From a checkpoint of a small transformer trained on Wikipedia.
Architecture: RMSNorm before each block, rotary positions, no biases in attention or MLP.
Training: a variant of Muon for these matrices, 848M tokens, 12943 steps.
MLP neurons of a small language model. Each row is named by its layer, matrix (gate and up: input weights; down: output weights) and neuron, and shows model dimensions 176-303. Each number is 128 + 32 x the weight over its row's rms, rounded and kept within 0 to 255. Numbers have three digits each. A neuron's up and down rows have the sign that makes its largest values positive.
After each neuron's rows, "fires on" lists the tokens most often at its 100 highest values on Wikipedia text that the model never trained on. A number after a token or word is its count.

L3.gate498:170143064136129126136086127167120108150099150143066189128157141144174146151130125125118163176172120107182126141145065124112158148121155137112110089148136086128116157193153185194149119130114113106156107194133148081102098108098073134166109102144183130127117119156148137121170126142174164084103117141131142139054145134173254131139168143091119091158093100106099068144123130153057173100091
L3.up498:120060207113130187142121084140024216124096085110116173091128151088148156134164118113106191138137089148139142166068181184157125066137132149172096134130147124034077159126127096102127163117091185110094120176147126149141115123157141109134164120095119085072151091076097091182128160083164171107157112134096101105123092095146135175151145087076159171107165099153141202106155074109137075098180
L3.down498:123168133159196096154091145161068169130106122147097107132141109108072178140137120160182162143155148101109120021112093186196149164109150106186153134144101113108147101122129142149157144172088116104078162177085132140130119111101150171151135070109085077099120106113087138102058184130134110097126148162110112120152162142196163129211096115093144119091147208111130182123148147130142089116101
fires on: "en" 19, "ar" 18, "on" 12, "le" 7, "ad" 6, "an" 4

L2.gate319:164122096148132139106073107104169113124147129086125132115158152131097188132194102131113101158153125109170099191117103187107086155138103163147139162113146190121117175189146118111117144127137089177111143123033086133161164104078128084173106103121090114123144124093081074126119115071136185093119111121194123097176124116164161167148093122120120111124148113095095160132118154112148155130114
L2.up319:089111106102114143157101100144164110180086101162190137128100146096189109172115136112089124144158125178096175083120172103084021106112136099163145157130112107066142100097093105158106123153168120084174127137047124178143124121119126204153118167139130124130104116147148123135101097101049137106115164045145144124104134147101175118188167139099132097083115095111125135137093153176141108121171
L2.down319:133150177099152175110157166158164105153199162103131163102167146064156117158130137080122099113175084078084151092120065109115123070102075069077141101080130125168090144124090096101156165113160128106096095136125057155076111109147088096155133181096140106121159072118127170070127152176103145138144149131142134129169132028076130178129158093125156110128143186092167115129127153185132122154090
fires on: "em" 13, "ed" 12, "ell" 12, "ance" 9, "ated" 9, "if" 7

L3.gate389:141151107185092146103108157104118105166169146171159114151149114108152127090099168149025121208148089140088091062103091142159145122063136083151128100133165151143101209123121153116065133157128148148152173109110090107175149146111145206156162190137162104111148086100137144141172103164080143102102058061061118111096177108141149101153177134147143177169147162121159134134141162128095174128062
L3.up389:120148136176121108154170129106099175093119110199073102179219124074098081097091123160121135158150093061140117118123128140176077165162104085142146134138147126129111156224134158114117166126120153185191099162104106086135133149150166138083192177113157127080115119087152127167109096124116119159143043123110091102150103148149121135156134083114145165110116087061094072106175093120122153072125
L3.down389:100148129153138097092110175132147124153182112143158136118120113130146114123132157132146132159138110145123098102137124115149107124095193100095098107099139121167122136106106195140100130145096085113122101096117103136133122131136162146147129134095083070144123162108075113130151120122118113107104155145123167062119178093084153143137109135140134108132132120153116178157140140175139138098157
fires on: "ie" 14, "ight" 8, "ed" 8, "ant" 7, "ay" 7, "h" 7

L5.gate777:110132077157121164143112143126179103166139179092130096159165151166102030145090123164091153042088098145131130156110144129114154135155122086164097131188109166121064131071124150118087128099173152091081134147129112195196116128144119121199055164110148109207035148172120101149162124067105109149146141136115122125119156151084140147156173136166155117146151159140130112091096083125113133201089
L5.up777:125123137068092151105093149102124151206076136097136081120101123146119126173161179169218111110134088072075161121102139139134144164063106092122082170140146133064174176181107131103115108129149131132110153101098088112083056086159094152163081162123123097127125140144127149121109150142111147155201147128123144122115171181123102132164159161166152122138108114123099127130067074099134090151055
L5.down777:162139110090173138070073148108065052130146124098150174129121114205126138091181117104117181111128185123183147127166099087141116068100074115156068154118141082166111063086104101138127185111143141188122148082172140110126084068070146123124098109154178123172224125110094144153172102134116174147157131155154084153118162134139143129114089102147133087092129090129121107153124097206106142124098
fires on: "or" 46, "et" 14, "up" 4

L2.gate40:127100112071151112096124126156101063154128136124197147155137134088141165130194110111131121100112160156139116119099127107126164093092077194151143203143155127126112105167152139109139118173080139149091140134129087102165170182155122103112142127136162131085135136133138083140071163106133118092131106154120088098155116078052176063172156099082164077100091159099136098173109212116111099079095
L2.up40:101115090117095122131097183202136057158074123114101132166127131121153149043130138107138156150176121113189163105124099134091165102138130179134118083121096154131123085123063158168101105114109084114111068150121106096158136121114136106121098139093130133104114146159131082170106160145107152086031107115081098142174084104098144106129127172059154092123085159068085186147115151136161177112142
L2.down40:167138142135134139134114082107106122129098083113156103165109170137128115110095135122172169101117141112122112154143156080137100151148140121081129165178072132154180092167106118094098117178184138051107129173130124096098132063143105147137071198175050113117140131135065149124125082103148049169113118166089149103135082212152093090115138121171131114138099119106093097161139118192135117121126
fires on: "C" 38, "S" 32, "P" 6, "T" 5, "R" 5, "M" 4

L3.gate1425:113136132126140185136114090183094085054138115154115102155187154087162082102112088156167100154121074118062179114161087138061161134152120073077156101142062118136082149165155066127082135125114170114210135172104100112115084118172130142154066097152173108080141118113168087112132083182161116160173156114137139132168185098139081139102105153121087169176121115131123092109110098138103069124154
L3.up1425:137139084090131216137099124155134081121110108125202188110159178144176145156108174119159150156154119186096126119150139134180111147117130098121204096167134134155097145121095149140169090151118134173102135086081115118151147119172116119120041164099141125164076127132093170164140082159124169162166134117121051151133116100131115120101150174061139148089090103102142155181118115115107093171130
L3.down1425:132082122197160124148154154162106149150084089101115128091122093154062117107163117121144148156169166138079110166134133157197110168126097174108188173129111141074176127125106121125092065092038089164105121177104080142099093124158158118114145108116108130181109155161126169090147165104193115127142123093144115045201112112148110138122070125098084121205162127172164157081134150187089082125132
fires on: " Sw" 24, "w" 21, "z" 12, "own" 6, "-" 6

L5.gate1283:099112106186139123120170186158174117096135142157154070098050141104153182158097122142109080112104089114079171154127105106133135193149167152195073161131103132142098103219133163101158149154137120126107162082084121147114088132204150136133120147141104105122178144138114117107109189118099148117153163154139119177134163089094135140114121065104134144148053110059127114142121055079192125132145
L5.up1283:167176073063121098136175104108140170048118107112133166140108095138197155113137162150168127154119115189207120043149122142142143114146060141157084112200077170104143143151114120166182088134108144110115059173014090135083127138088146120085142099068099126112099117103131089105111129139123175108129132132121135121125135063134102124081058083111138131163130117123110118122110117083114096147147
L5.down1283:073081146114134173154131094092104146166108140148100124143118130112051148145143130139150046154170117134136083159111075148117123090177135080134124112120153122104158144119169147136097116137160145071089117120177079130142179115119174110090124182160122130191091146185142139098110122108182083197100080122182115152139186109098141104153177172129190147135133199178110132140127111099184148133149
fires on: "in" 31, "u" 10, "op" 8, "art" 7, "od" 6, "ie" 5

L3.gate357:123126096142123069138129122131119117149140136148075120118097169142169147190124176131111124100121130141114092128059071117102134175124169107168145114133163126179105142091116152162085133086127193164158141136164146121172101152169089157118037138168132142147128160151077113088087189167121098161161082089161148084117114117199093200112126145119130140136114080116146113172128103134124062154129
L3.up357:135140156125090139131165119133161197106114156074125124129140092106128165165203122148167079140137123132134170136126108131080145067067106063072103125158131155090092066064080122133139149068170105099126168134137132118162101059123126144159061092117089163189158078077070086122152127111129163087117128165116171120053162123107143121190124160139082145090136098127149156140107126116120128140057
L3.down357:110093101149088108097116131140069139203062137116111159168133119159091113097099109166072187110133159143065145130054123096106117129173144182188196138111106131110181183076169137090133151099131156112149121186165134085094140137063121173088157130122131125129143119144129155159141122081148125151167093093090133030104185103164076156159124086129158096124116099142059137080091121148128183139125
fires on: "ag" 36, "her" 13, "ut" 10, "et" 8, "ipp" 6, "ood" 5

L2.gate578:130140100108104134092135100101171085115113124148123137153058110159126133109092094117112090153177106174169163104147095143112112139098080129090112105189182100129118087168129122132139068179081118152122158106101113098072171186152120125146138136116129113120155141146105098129121143122070057101090170130147107107110131101098128062150103186092176077151135138117132134150108127104156077152145
L2.up578:092147101124097128116113140143090069139127133123137171077101152170100148133112086160111172135154152119140095100149120098096131142173117153134135137131121136129165124132126098147104074153099152141132119122128088153135133099142110095107127105123103124061127115103151178135098143163108108166148188124099095139202090097096140129210117094103132141065149158233098128191153137113096156158033
L2.down578:119125097119117126155165154134146102145097112088123076109131141140135095102116110100087142137113148111168144162158090128092119189168096091075125128146164162132121125199116119128176177255154161162138166104139191196154096142123122101142106109128110143136100206103106136150130157182153122138205102165141170129116115111103074126095130161096109108182158139159119178133176104180146163160120
fires on: "C" 40, "B" 22, " |" 21, "P" 5

L2.gate333:112164109135170124124148162114121098105077044169149153096092146092202113097084133083135163054150137155136152182053115095203170085114096132101169125109105128174121114134095121116116222109147199121143147134151131144142114143124124076103163134190165144081127169107114172110126168132158101154112058064136149071183076151163152137156182115192096174136149116083130137136105170132104160137082
L2.up333:109148092093092094128144107095158186062077056176158154130105104143106148095064134091132191184103108111168149142063151104144167161141086129110146116127147173141159136121075152089110223035130152125116126145155118106174186131170130099086137119141099106080107125134137192076132111104137097133113081109099087121131128114141099106120168104147099193088133103040087093114093127123125103126111
L2.down333:125127149120100079135135113187201071187115142115138098160150126076085119137160111157176153160115121145100131070164109148099127177093193107118113114154150129141082127088176114126125130160112097176150156104114160111053118099140153114188112136036143169103174127146161123117027113171105149152153145138124134082135125159119124113116109185091105134095127138203157135092145126124129138100153
fires on: "an" 15, "ed" 11, "ant" 9, "il" 8, "e" 7, "ly" 5

L5.gate1447:148149087122147116184082120088134159150130179143113118112158126023135119134101144140137120095139121110085154145158116141144121060142177135107119094143082148147162108153078177146124117088119128092171126204132123088121113132148064108086132028083090116157103088121154069122106178139135094102181108172144093146148124083143116123110200102112125142135138179128139157128125102172110155135122
L5.up1447:105126067172142100105088109096138056119182190181150110097142169118113121146107130141137153087074062129151177128122085143143127068128112110145102098131135112118127136143102138168121153104070172146088170146107171106109107152095096140117116136089145111072091137175135088110105110148172125126179122150160118113126106123080077110095083147126077055143062109119130147187153105105132102132126
L5.down1447:065139054122139115116141108109146191129117197162144133104152097124129086143125151145122137096119160091130150148124106095065119090135081170136097141156147158067156133133107221119049118116035119133138097148121142164134144213158180160124110108181144163106121103111121135140093135145076166147160119118133119118157068151111169141119171172120109107117119133189106157100124104176087079096123
fires on: "ain" 12, "ap" 10, "il" 9, "lev" 9, "ur" 6, "ub" 5

L2.gate174:089122083178129121125124161115156120136106114170132161145167119126137161162085145090192149061116113098097111167091115132182113119173095154134179102128167143202108206140146139181049135194144153134105182102164177165142129092131124128115121149138065084169077143123124152127133088089180135081109066139166124111154104055194130111082125104188125084119074179131165105156099096165089190125132
L2.up174:085170103117150165145115151088134121097108156181114097116125141144112141097091165090117170150112140054101089145101152120131118165124116144112194124073148086059150135130071121134113135155090101120125171196085140105152082108157188174129116085139135121169109089122124142191133178164140151145172165047123176168128088184124185095135106113143104153115127196148144129172098090157111122095190
L2.down174:106168147157078035096088125153137091120172136097166106108089148082116081135202070175166118151180160132173214071186150119115129090096198075134036153135125141127124079162148156094139161046167153061145083074126104151108137064132111102112145133165177173107155136182137109135071096140132100101110161095136082126161086167167165153152134127125147106114108130085065120134139159069137094109130
fires on: "\n" 25, "ent" 12, "ated" 9, "ate" 9, "ment" 7, "form" 6

L5.gate371:139127173174092187115120153160140125086124105128110104094081119095112110079138085134106124120106111037127167164122086123117149152103204162117048083127112137097136134162155083107128081110123142105167088157125114137115110136108107083056138142072097186052136133109196179154159150079188067182110096144165085116135101121088083114140106129154100167086095165172137124072139180096127138159202
L5.up371:117147139148119158144063164104158074132116105166121134104079137090096156133155115156127163153086139076112110135178054108115173077131174122111090074127123126128083190191166193163105120147124159122097047136153115107129124128083068123072090206101112169107158160087130172130167127095219099091123085145129129158160132149092126102168149091127137104128108146139103112137127135112103140137151
L5.down371:065149152102146171132133181081165121129108097105122187156149103138170149107137090103125150101142165133082077146115140134113088137142157152154136073105112136174159123119130155148143126160026147217127163140097107086166097131133137172158149098134089123143047095116121137171120117123165141109058159174135149185109147104144154153106102127092143129169125139092128166039110146170129116074157
fires on: "–19" 14, "–" 10, "us" 8, "ig" 8, "um" 8, "id" 7

L5.gate55:059206113103176122105090094121173163103118147109107131080136129153137109196112132152105157108160132194106146140130146108129130135103117117115130134148132143193136156077173147130133138099111088119131118170173120223088078159152163174126102183124100133135076126148184078124138142185161125073129098141136130227118080129072149192132151151109086113134137128131111133133087093124112064144138
L5.up55:137073117131099175117088149064096167096132154122109113151157101139144138094130148122136081102104066155062129157109095175079116135150119170118114133148168147156088207084172100113195108096155081115162148106159092155084115121181115146175140173170180078110128128143140115092136128109096146106116125101065099109081115124146132153164108125104141140153174097100085121141109095102178090127110
L5.down55:135173125163103149138148096034148151132102090151116119142171141091129138082095155141134180109134104132142134140102140136209135160095147128090095124132114054140141115139133154138096156171172147146132166118112087081162092148071097128199195095099131165090115134182116148115085095163146151156112097175079144109115172138131103197105169132128101132099140154164112144141129138143126147083139
fires on: "ing" 14, "or" 13, " II" 7, " prov" 7, "el" 6, "in" 5

L5.gate497:131145141129123120135101124117080150089082143151134124096108149127124166085143111138123120204166102092128148150127161153138114166079093120116181094151156127128128124124126155182138118080125071104152115157132120218112113067113117190094123064124151175095145112109188093096055117104095137186184169089156123095175133158095124103108104177141024091101107212143118168107121098096103147092157
L5.up497:145098151107106073132183106171135125105085139122116131077150200100090150170126155123118179112085126139137120081150167084108135136136095114071077095118152118058156164109094091132142096073149147135116139104138137073081134130161133163066120100155142145130112162072149126134124144105094095097123107131196152090113139117109079111131129116143048093194115175082143100115094121112129118155097
L5.down497:067168140147061143111100159129136127129127148103086154133156086146142148084127136126146150173182110066083071167156176142168115088099121093156172160131124147161042170118138117154127096059085101152154129157085123080134115108098113089115121097110116130146157068137087092096122137093117100110145120159105176172116123132156141118022142151090147147109120128173104138146109122136132157131110
fires on: "n" 24, "ect" 13, "ist" 6, "o" 5, "ine" 5

L2.gate1404:152164162155067109152130094185154117148102162125080122149146113151154086131144124174112143169111145145170150155170138120108125117118106143142123088204107176130078153098107147201115110207093122097117080119086139128150150094072150089160188118090189154127100142126097134094151174103129182115080155147122122108107137150169115117176143117141124139179112071148103128152115114154073143103133
L2.up1404:145131145084128165083150091114128105183120185127194168196156116155066129125163138096092128107155061115122134098148154157146183164086154102135132141104115106088150133147100202108177102209094161093108204115174155164092148115183139079115147101145094093194140122184145147175130101149097089121151166146095116099132076121115162089072143150070128170134122140091091093142116143111094137111139
L2.down1404:122112113185118129178119113121103112057095128089149110063124101077139191151100136130157126110139136096050102172095140136152150159163083130115140119094129142148152127154155094103106089041145119092098097162098123147154129138078077129100084165141106235079150105151180114128107107138178167128067100140129110112120140110081174110177074106193095080096143146141174131095153226180123136136139
fires on: "ie" 15, "\"" 10, "k" 8, "ish" 8, "one" 7, "y" 7

L3.gate241:096114108111119113112140118115142136170133136164109170141135150105112127132149143190132127136123164214148132153065082133139150083116089155086112171156110150128097156108083082149154188117179134077083089127131145104108176143146121132089181144161172118126179132220108102083141139080121106079124150158127124148118103171157175137144098159101189103111149133171060063099105137158122106158116
L3.up241:153115156148092101069142074169123139110153111079093197122155186103122120118111112149115171143086106202113121167138147095134150112133136126069075170148120105087090131155135152195121177152152093127145143119174075150174145092120178110118102146098183135086123171141197104118175083104095145134111174090139151090189087122112105154098150113073107170080159137077143139144131072153155144152079
L3.down241:125141116133104120119117139108080105081076133176108136095098096167146137127077081176155085143114047115015095123147131103106132096123176129177108087101073173100163166104133112122071159081087086158112132129145147115192100080102135123109125182204160143190152166149087114125157153098152149086168144109151148101109162172111129093151146156148171048122112116140119144121140098090112115088127
fires on: "cc" 12, "X" 12, "ill" 11, "D" 10, "he" 7

L7.gate439:112126163112108178126139138081064157144134129150088174110130092146078200116092178150102098188118110106114126158096142085138113117097106085139092116121113123189103117061086169118125186144122087171128135091106174154133130151127107110165148095111117158180114130108151095109111140104098179183119155126044113113131143118149170090181140147087165077167159183180137157070157125110083128136135
L7.up439:126113140135101119147176111191140137141080088097152094086184142136152144084182152118142092116126157124138099138130102100113128092147162069144185156134155067118163157145110102073111104100085122098147118131108124113162099148109142105099127159169078150114160102165120140119074098106129113119115088099129155135116137104092124170186078166115177073110112101118111100123148131197120094133213
L7.down439:091147073121108168130113182165178152136125171068113107128081073136145119151102061171176120149079133161113160183078080150131090164137123175092094070058125128130145101097134133058147183074092136116155069162128102128129111153156122165148166114168169155096132139149097160115133174147121100201130123104142130154122112093144090147100108155149146172105151102149130151149069117136141209087101
fires on: " and" 62, " or" 8, "," 5

L3.gate991:105077088162144186080109097085154110134125125159143085097110184106116126128096144105089116198112098178179171115140090122115157041146166138125201116114096131140120093120071133176128116138109172086085157154134111159161094198094156167181216158128151148103173171128135116118108115105128088176147112058119093128170095127083131166119126090098148111148137119142152139188110156135129111109109
L3.up991:204173148093068110148144085169082127093124171114126132101103138155103173056093110145182146148109085111103155086037135122081091169108152154105078130158135139096141154102136151095157126135108137134100185106112143132121079163099161100076149122134128153059115072096169190144115156086173164139159101126183158123113135096179169121097120101140059179126148114133120085137113158147106102162091
L3.down991:059090108146094140171163150061180089148142138098085126159147090140155123187182117150096139136171147144176120177187119128192147106139061070111082133137156170137028161153085119192189098121161134136123126114132121143100161146121129168159140130156159071160137164133131118121130161104138092139176097113164116086133164194048163154101170170115105093158114097082148187086126121113153130132104
fires on: "ut" 31, "ost" 8, "ose" 7, "ail" 7, "ome" 6

L3.gate1223:167106166115073114096042149160052105184140185117188107122148104116061112135102086187124128115126154144121136153131105120142139115127133141148097140160175126118103120180161128165136119131178136159147114097075107032128178070125124143098142097093141051113138144119156044177202132140099154134137128197114147102121182137147117099126097135105153109179106154187110172068130138127148102145131
L3.up1223:063087117154150146130074093089120178126150156123120198071147120129103151075080153136103124099118105144152110142142094161078187114160095181182132139184158153128119081168110185118117147119075060142123220186071115119154121135123193123114119105108152137142201146151113096106103135087156118110122158125126143157109131115085142174024072130120107130151146115167107149166178110117157113156108
L3.down1223:131091104131182143154152106190069149089087128165133112122112152109122131118105138180209097131105136113101165084118118102134059100159185147188084119137107141122159173110093183118103115119124183118154074054156146128128116155149141101102168140119105098124105119106142117136118147093165129063177084113114120092149086115114148053163168165129140166132141148180095077108116107139143173084144
fires on: "ur" 22, "ure" 13, "ain" 13, "ant" 9, "ing" 9

L5.gate1096:114151152134075125119144140069145098126111132115128133055157141122132193088075128156124146131106147051133103181116067075082102084176141094095122164155128106076176093088164202068081094142143093077196099140090079099117125139149096058132114110105114174153124120109141118121122137132103083134121125121093095139117129122149160117178174099131076122087120106163133129097118119132101149108139
L5.up1096:115167132122155137117122158086128134148083093122108139122156143099089128154167214125100108120158089153071110150155125178163122123138142108129150181078171134147089128138094179042107076112136136125157163163118109119110096137124142116128153052124044142101082129143142070131111075089114102136096142116156083159060089145167162137144164128084150122130114127150147199073133086128137110065150
L5.down1096:198108176131147146122155112134169140155107119143156116102075152147126110097146169098151178115106089071078123205128139142107148132092118138121050167104141100148112139161079170096077118091116100122076149143126170134156095200130102165119178102170096202110101150147094082121098155136139085067167126121121173120045123085040142161128094125113107129115116148169179158121128133068208167128097
fires on: " and" 40, "," 11, "a," 7, " or" 7, ")," 7, "e," 4

L3.gate54:092071132161094065067128165145128082173127121182140076111112128144108098099166132145101107140165154189076111181111169128150107173120079147083123134160149096138115117165150062112148125105080150139120119124118089133118146129109139198113107126110100125134132060059125132107097112160155141138095170116143105144194130143110139081127160146112127065145128104107139127166158148092122174180126
L3.up54:187127132146158123115129122177092187140089084194174082095108139124108154151142093120117042133127164079133092135203156088096168133132102089103154124160176146158153079155079137116115154117166165124108148164098126134085119122149119143131127163155072089103127147136123101171159157097113085153104159112162145136074069144147119163154154123164162209198175132123137139154142097145106073083180
L3.down54:168109105071118111162133124109191126100151124170126161154092135133154101151102161144103169111110130120164159156086116107164086100150114139112115133062087126131152142117142118134115126191137107114158095091117147172113162099127049122095154114131127116178077201145145110076164131197120134131077104082128128161108201152186099093130135118110111160160112091089127136146131148124105099151175
fires on: "el" 32, "up" 16, "ar" 14, "amed" 6, "ven" 5

L5.gate833:071165148090147069074197128096143106149106119080104155163156133178134129167102139141121182083105145139094125113092191123143156140144136125121141137189134104128101098107144120093132138084134079135166127148152120138120160209187112059137143133066137113090132114080108138132123106108057113102143140113091159114158135074128117051151129096124192121137142094014134152131104101095224113115154
L5.up833:128141100157104154079134133155212100141170128136174136100186054123133171155126123139139168118132146108132106166177141130112130178149135128138167098137153103112153070117161177132130089083105096081126126096107129122136141158146167089086136102104142092121145148138141145071119107115183092192205114102130135135164138154138133170143106072172143165167122097121139124140136128128149076138124
L5.down833:131148123100169105131190135141097114051089140130117148105110120123198062139106114169130073156093099140164196107185110142110129099204097115124125150168116116111090130097126199108096116255099170083163143155126117153136103169140089086131146160078107156128023091132074116151129096143092182130133144125112170184143113127113111095189126127077110090141077083101155089181143138090146071138133
fires on: "\n" 47, " (" 13, "==" 10, ".\"" 6, "\"" 4, "s." 4

L2.gate1186:227134147077131106153150123053196090123122095129125047131096130095151119094130120164126141087121118119106142169140082171148148076153117161135121094149140148160122172140131132115142143117118133118164134126182139158071105136121124134103143083174119100091095070101150120218146128112129112097105051105171072170088152137085139062076142129149155143154135086120134180167128150121189130126161
L2.up1186:155111141114139128098107200089195052115155135143139109118123143025062154163184146128119151130092164127205138152116132073085123072089129171154157109151149167092116101155160118090083074177185054146065119104072128163130073136150163118155092130108083166088096138095153131159158179090092126127128128153128172172121147105071172116069125113198138140139100148101120155150103208095111119178134
L2.down1186:113132181116177059165145132115111083054116128159177118128161093097124068102081109138143133045148093055173120177123107118085117148135186154097122195073135135129159141132156163146079152050124112115152107124129109042127126130099127109111086060156145130155176177097134142055193092112112117094148089112110169168154129102155110143146050097099105141112130135133124105106114168172158118113102
fires on: "id" 15, "ell" 12, "ly" 12, "ol" 11, "R" 11, "um" 7

L2.gate924:147148132191117133088108197150170054100153161128176115179128116148170102104113113110093085060115100120085149179148145114059131133129078147136102140139088137168082084118193144141109163145131120066156149143199115168109128135157166084100151101118172168122147112130166093123102142102113167136086116122156162175103130111100180138096068150158065102197102132168211109135167111153121117088181
L2.up924:072179096150069145079086135088062167118109090124092160127121152148107092120126120097112107098128051116135079115121122126077106109105119149198153084128175116152105101137133101128153206108110169153134162126120153111176119112118190161166099042115115092164120144186097136153085149136136133166109162175133216102135151104079119107102053118089127171156082101243120070185146099158100165120157
L2.down924:136111164139110111154093124133150158152122090136138131133162125112131121096139141110168148127090156098133144080188100122139149120113135089124111133151139170076142087170114133137129069193094118144089064078083124170131087140153146112200126175140086131154128157074105105118131097165142172091108071092191113129208130107190172114132125159146148130104114124134078181143115137090134121136113
fires on: "ib" 20, "le" 10, "ter" 7, "ate" 6, "ent" 5, "erg" 5

L5.gate40:158148125122120132173137073126104089118165136148097111089134129115174089144173131103100149138135110055131089131146133150155091124127165101134229097094078166178108136115162149117144114090141115140100124192118106137128112176112145136175141176131095103142138152104119157122146076162115199178143096168088127174103102153137110051146152068127104125110129192132195119108147139129133113107111
L5.up40:115123157148068179125117133141088047106074114106060152112088151102098077175100111098084150137120196090135083119125098141128133139134074122106078116089083093117139145121059184064183154112142124095135098171134089067122133102176130183128163116124159148193148095121122099116102135138138158085105161188168113089196115135139213153099073101085116136167155152050153107121099096195166153145107
L5.down40:110106126144170122149164122133174202127125093127173127176175134163162114151158072168107156130171111149105149082139126135169095098103100125130154161126102148124107056145148132155109087097091138174119091103151119187166170091149161106098102142080192154071113199128058142090114153157136158086149108108088195087080135126093182096126117142093118137131114130134165136128150130079117197083136
fires on: "d" 15, "ow" 10, "g" 9, "fer" 8, "eb" 8, " May" 8

L3.gate197:160143069121158128155143153062143110121195156142158172105135085097164131118152082176155117106120144135127145108122140140076129111097112094127106152171134177097094134146110167095136094091176133105120138110174096126161102112152114176170123144117117102171168119140167188171153154087148148110110176169156167155161107110081167124162138119112152119171108108150106089147128127143104161168057
L3.up197:115132152151106188095065163117117072136174173129081176125135186083065097170096121170144178132133130170144142104159127115145151110149081130105133101154128119120144159145116130164139164079121126140125124210149075129177159143132152198121167120134161104119170156120104100130119220124171108106071137166084120080134094102148114182123138125096142156164132148143150139128139140139079130165116
L3.down197:149103118117097097182200146115142129162142087134118089112153116156156128107114136137146142137148137151110097162167155128113108187119159108070114125151103079132078114083119120106160177153181134118158136084177229165131123125144134166189132124170091145155098150082105171160183119100154137201147134093167173160133059120146124118102119129121156127096161115093153109133187113107174102094129
fires on: "est" 24, "ow" 16, "ed" 12, "un" 9, "em" 8, "eb" 7

L3.gate310:121126085112102147163138110106131154105127176112148112080128163061142172156146085147130162178101115143139141122146129140076126093101245140130090091172168070118077122158121111173137164196126119107094129164116114203128105090134165132132141110115110107089103174101151161135142213155183182080093163128123129107144158141129167156188140100143182102108108140126119088138135147153091183107116
L3.up310:154110136156090155181178111163199174166161127140112150105225098057127125093153079140146142117117158118136156121162099121080145081123168137108112120092086085081131145117104125114122139142105126149123122148110078124126122107125164134142128161135144156107077175146146155126063153049142064117133194120200105138203093120153151147117079166080117123106152152118123152094108058146104159123186
L3.down310:107084162149169097113158169094063179145083135128147083154080190163138192195136139124147160119110158156139116093110095136098136152054145111098136145135164136109073093144089096164065126144131100141136103120121166151087125150078110144091166134115147116147088158173120145109179201191129149113083127155112125170087113130151123115163123050104182130150085159094117124153144162094109095089119
fires on: "ad" 20, "ig" 14, "ed" 11, "h" 8, "ar" 7, "ld" 5

L3.gate369:090113172114123150127158086095101127079126136120141179136158157166038152132178094202159126130105114118136172189111135157180121129163157090157052139144129110163093111082138056134162122135157130115076155145101153132107130054111086123101176105160093125135188073138113099116115109128201153066125135126162156112167103112201150142116143132159127107098097059177151149135080170145170124138126
L3.up369:102126083155112108148088063158161113130107100120130182093174140145114121082148141172077116141115154148157131109161117132129123183110145120102098141166180122163107113119129135149111168148154077133105115122179108126110190139144106157154114110150104150107159075068127168162064114091112108085136145154149126115219140111118048168102094127114111110163205163168133122162127145168169098144136
L3.down369:115108188142133130115152169148049115192146121113108126194078152161116128151129147108160188121154118143104129156085127149099068193143110156103178065151175153148155153139171123122112166109111150123047117040158085189119153111118188145124115149142100100121096155203139105111158101111065123144125075118132098067129116118103120145168133133118126068117143063114114095079107108111140141065126
fires on: "ut" 14, "cc" 11, "are" 10, "ill" 7, "ect" 7, "io" 6

L7.gate615:119110145128201092112142132097127099144071147107136112155105123159144091094157141155130097158101129127154164126115090187131174140096117095144156143172125167146123096148064114170160138100180124137119094092127108143113120084151074134119085122100187136142158121057147185093137075139086130162123090044108085114182095114077125138104140121097066127128104120156117149103158103157144155143107
L7.up615:136126129061063145122171134154127123106150136137147119136138170035129164180114121155130120078229130140161135224110132076083148091088115061156101155146141117123140114072118130114202109137109106090171146104116112113140131140153131119181100151133183110135132101160146170122161110100141112073147175104169131117122069091094125133113094067192078165096113125148126121115132088132112103115115
L7.down615:134170179063087122093154097127080169143197110062065177149131111189151115104138127072147185131067144140126179109124145168114115122090135140116103138127116098087112100159114132140134108200210116191054096110145111118124113105122126143115120116125140139125101111076154166132132108100102139152120133140111159114118166123139138128064118166174211142113137085077136164133132127146141164081140
fires on: "o" 16, "n" 10, "z" 10, " de" 7, "os" 6, "e" 5

L7.gate842:136133081109052184087135090134035127115139167163116123093136108137063077133073099159127093133164136149121125141117137115103087175140106143116121099151125115127131139168090118170153142183182139122132139096122124161156134162108160166185141212145198092108145121174108140185071160137075066103132190098098081079074108176101113093114143123104126107120124127109190115126174146109149146113101
L7.up842:147077152158066147165118167153131168117111136160121140110110081121197146164150141088106124138173130140087115082042146115155088132117163138100138108130148138202118093134060101176105135079130150103106118130059181139125147131122118101115091205087104104149124132181180085088076147135146113183114185131118125145124134158092182105114116186125104053130114083113145086122147112088095110138104
L7.down842:161065128176191130122173174100173116118183123146130099159112141175157079122149079134082123170100163108155095139104171122135134108160133095156111109188116095165169146084157128142103128096077094096121162138171088118166115158131139141110085146198134099121124179155123178130150114168071163133114084127109104159114033115106115183175165126136149153134156096144111169136136154176081137120090
fires on: ":" 16, "ie" 15, "im" 8, "al" 6, "ale" 5, "io" 5

L5.gate1028:126181115124095102126147065155171136153099155090143166077142169109179118171151108138169103081124096111148132180223142157164204137128077131142107081134107099153070118080156146115154123146096111093187120047174107139113126182117140077068130164143090166177120170147107125098156111144175130160133157118109136098121135178163124091167152152129143165086109087099117154151065100109128109096103
L5.up1028:135108099158131159112115104130141161146108126050148177075169089132163162067141127127154046130104120083154118173135153126139112142173100070158094107145098157084163101171111164119088065192117157041117133098093168131118164166126173098126152109105146188188187141163122103103159042134136147180139148183098131103126156081166166136145174114114096134197096082077180141149098166147106170106118
L5.down1028:145132212120152154107153166194146161135167119173172141143125126097145108167093114083107114101161133109129143146130141095102118106078115156194121116097186128114117129149059071125132149074099145183111118162123144118140113177114059144176071181130074145090102073144121126060153140086187120191120178116135114174128133145090149120175182155097126141164143106144160100173147097154182147150140
fires on: " \"" 40, "\"" 30, "em" 4